From a checkpoint of a small transformer trained on Wikipedia.
Size: 25 layers, MLP 960 SwiGLU, vocabulary 32000, 67M parameters.
Training: a variant of Muon for these matrices, 608M tokens, 4641 steps.
MLP neurons of a small language model. Each row is named by its layer, matrix (down: output weights) and neuron, and shows model dimensions 256-351. Each number is 500 + 50 x the weight over its row's rms, rounded and kept within 0 to 999. Numbers have three digits each. A neuron's up and down rows have the sign that makes its largest values positive.
Before each neuron's rows, "raises" lists the tokens whose logits its output raises most directly, leaving later layers aside.

raises: "ities", "nation", "m", "ity", "ude"
L13.down121:551568425422439434494534600601465529549459456477549503541517538480564472477487413524472505460551385546528419452497468483477466534471494519490488523448529482465584494440512436465538450526498549476462536486513563482433546529547510489415551531491458545388527556531518549498437545492570542439

raises: " Officer", " officer", " deputy", " candidate", " mate"
L16.down235:487458489482467604495528506548470489546458526467556496492493423452524539471467531487523564489522561580448452536479484486390510506504396490519552552547540492377535547556526493465530588546573463461479431505486496571516528498530537476550599484502512524614543544384490515577546580514522535593

raises: "ović", "ovich", "sky", "off", "eff"
L17.down378:420583582461518421504544545360496342444513534525492569416501404493522409530490501494493521471509462464467517550533507492439559478356546502451521516522560565455468494462501446523489504489498465497457450515477522486567517458460484505540512506565512594605417404478515520528528563516474513521

raises: "ta", "les", "ris", "da", "e"
L17.down921:472504502548455503516468430472497447506534516567465500502573542558495507494554520565424434523528508433525531566564417397514478388575551522498475572511478428498421497505505508489392450494473542517500574518454420546409439522524544473455543514485623577454537449498597496505521614600432530444

raises: "ling", "ters", "led", "ting", "king"
L11.down904:553463505513528573491524444529503399530516459508450453513432465450473585461444412381596452501482498526587523515541499454451572470524489586527584498430524487519563477620529549403500540494500494505493547548504543436458504433513637457518500495427485517451465566463501443457443496524435522464

raises: "er", "n", "ist", "ers", "na"
L17.down377:437530467441569422541576593502423580600606526526518447434479542503575440539530525512440552482522543475531484507491553424382467479466475461526529535511585480465532598445543489499413495461502510567526512468498483545525493496521451561482532407584490492587544570513504506542586470492574504571

raises: " improve", "ng", " raise", " ensure", " prevent"
L15.down237:502468519457563577454483486468450581521495474488491459563518507531459469601485508526532384456482566465538483505451487501463563448521503536555530445441619477465474478459504446509465479563494458506520385473417503478499483531525503467545498485457481470650501462472560487543477530522535467479

raises: " mistake", "ew", "par", " errors", "w"
L15.down62:495572543501518466491543477530497431446430466506531535475571506507406471462484519477480487570431489438451552467483451584530487514532488527404461456508584499483460410467559551475482533504488437443495500460387504539590514488498486501502534580571497508385455456577530558466450495436502453463

raises: "ions", "ion", "ance", "ible", "ability"
L16.down134:459415497428451422526564542439395477520555492487525414450530607519470521585581571473495474494434439506520584441432558556526479548591534509505501473492498458502538554602523504504517482459464468497473477470532530446590475616578419492426509539463482554519533480591439518449508519455521486526

raises: " founder", " oldest", " father", " successor", " only"
L17.down434:415555535469535512440410515514507514421450469520518453546487591558538512489434469496492492528559570482542521510511582534474454496500498524654497488572602483436502583558511425581530590376555396466494424485473454508549585525519564398567471525502488496419494484468468463420510530497521510585

raises: " 2022:", "ions", " 2015:", " 1979", " 2009"
L10.down160:490592523524606518510549379536495570529482512450535453458558569434457447602524500507457491468475471420546554430458579411488554497465474508495480462625521504498477453415458559477438400418433536511482480492452467492501474579547548549403493474446464572534554477528480515470476590536458481492

raises: "able", "rid", "rot", "ron", "ran"
L17.down588:464550583477491493533501521549455434523448640456578460513456518539417529438518437530468594481500512531537439572608554529526499506655511469524458394465499534489495498520497484453506456440456513458431497464449527579491532530520527512576566399537549507542556555472417480512506548444534535498

raises: " \"", " '", " as", " “", " C"
L15.down727:498440535521556440426464534538521583589473555483470559503551425477488594559532491483486484530446395487538509520443541511497546536415489448507551468422544545520536474578464529521515495538519522523507495446534485560482458520477450546418501551493572522606347549518465425576489539467443584410

raises: "lli", "ns", "ne", "les", "rick"
L15.down534:488480510478586585557478508524528466481523441477423508489530455543526638581519423486467608493451531477507388525510581451492513525514540522522504502551490524493551582512505468484510523498550548439438530452514482542554509446513490482477477505469507487660507508517438481464532504566521418474

raises: " (2013)", " (2017)", " (2016)", " (2018)", " (2011)"
L17.down93:489474529458490554593432621537391503516446489482489477472472459419537397444489423513499475484554494486547502502509457554501543496507416562533489523536474435455543512518497490439447470456431523439498487463434449578505505490492484403573492479437489539577537531588456427552508480569514526502

raises: "ish", "ese", "its", "if", "she"
L17.down83:517441515527452467552413538488491528525537523485367581445520442449532408418461506501571479498498483433459455480479454559506460536543558494503459504582549503421465462544533437404577543469526500493468527550476495614511451569439507512471576494531418466524476492577518442611424531516446428591

raises: "ions", "matic", " terms", "ion", "ese"
L16.down45:481590550470575484527582555487459522507503526521517543406436561488478583522505479441532560432474517520539526423442527522485478478487533499521494474538468469518564600472475495518586560525502482529450463510500646520552510571521432487503471515579454433592397514493504474611508508511553501474

raises: " getting", " serving", " passing", " completing", " opening"
L15.down399:454435449494491510468655470455481492457559518570502465463381489589564486517453475513501383532566504521508456496456478582559492545510482448462527524433494451544516482460491540611505555514494465526555520475497489488508476511580500511534549470524508539603448544472508422415484538422408503568

raises: "ng", "n", "l", "ping", "g"
L10.down695:487458511548472542482558446444421511522487480466529544550556514526568508512546480490455555377591463514484438519511542450492450479591556499526554472499630550428504434493467451520504480485501432433534628552559483548559497502451434541510614475507472559388535477506462420548445549492505537474

raises: "ery", "room", "out", "book", "lead"
L13.down633:502541577429533484426550467480436501572477583574463575540502491491481570478554527503534374462510636559427509559517533544491472449448579523511456548447504534470503422531445500480471467584492508514497477499460523506493563449492555420517503542432472498499429486494491518451451516487537574495

raises: "fic", " course", "ph", "ston", "tam"
L13.down643:539524564436527438501550517574517495572563460485458510495537502575470444532513482495571509515509527580531473492503470524505524494478454499578489516454394445476526439486446504482524488464516574535463455528674467559426572459476405518497490519490540400544464450592476457535450481418556440507

raises: " away", " down", " off", " home", " up"
L17.down462:488548436517481456419441531590494495522476539497433563546495455441550481517471542544466516570555528448545535487574497524544555423420478495587578449520527469448494473496468478433463528575533522470520519436430642444492482532464501444461533474426451506552518490417508480535482522464505548505

raises: "ably", " from", "able", " in", "ly"
L17.down191:482455502479540465485511482506449573517563540550525452486360554511404474470543451414447405440538459477453515468514468472562426520549522453604554514508436561387569508570542429476551473416423436455412500512438591480482483381517520494538463470456568521574594447574478565508503475436458514464

raises: " \"", " \"[", " “", " '", " reason"
L16.down108:450640495483513520404532448555443569476522465506503574427469435487551485496463567532514485405348523514565520521525541487539509594539548444516569521479596402478557500513520443568431468516536503486541480559435508573616514566533437477445510416533536560486510462516510419547496552548499515474

raises: "ing", "ably", "arra", "ington", "ois"
L15.down284:533490392478396529466584498558582513434566466484439449428419455527575555413621503485474556582501485430513495478501430409635453472496489391586499476513408428459500485516420522536452461590553486503546448482492452530425547511506456508603482479477499543493567490523453429489520498465492525505

raises: "gas", "nis", "dit", "net", "ning"
L5.down387:503558533514446465437444512460493596459537500415543475466478553427544489549490499554513537584556428510429521509485508453522496561521554501411498445451545505516493490506519413501499517594519534457464478456341564530494517415472523415598579459560656453597529538499477527503465487418504465549

raises: "ization", "ise", "izing", "ized", "ize"
L15.down492:594492482483466514518541529517521459443469443520508440520443450524518469475460438515434536428509490504472503485503420472413473528517436539545492511477502606412514424545529502537491444508465523410518531399509441480516374449404522515512539548499499541763539445502510376490529472557553555480

raises: " much", " many", " few", " long", " far"
L15.down24:506465414543489539432536462525551505535501468484564491490432488575613534485484366499434507535396475481548393458515484536484520455474543446509443515483530485409461462567512441435479479521495593499552428335533526500513467441461386577477417443471469466406578540485454483445488532463495505493

raises: " including", " though", " particularly", " except", " such"
L6.down108:498483585525588513472483571480523505479547455473501465522564524448497513547410457530406488483430519486487518480519460464618517564447461461450545513461557483573394511582500480384469497457475469524497544510472530447549513497545427492565537497549437415512571494498471469523420488429553502590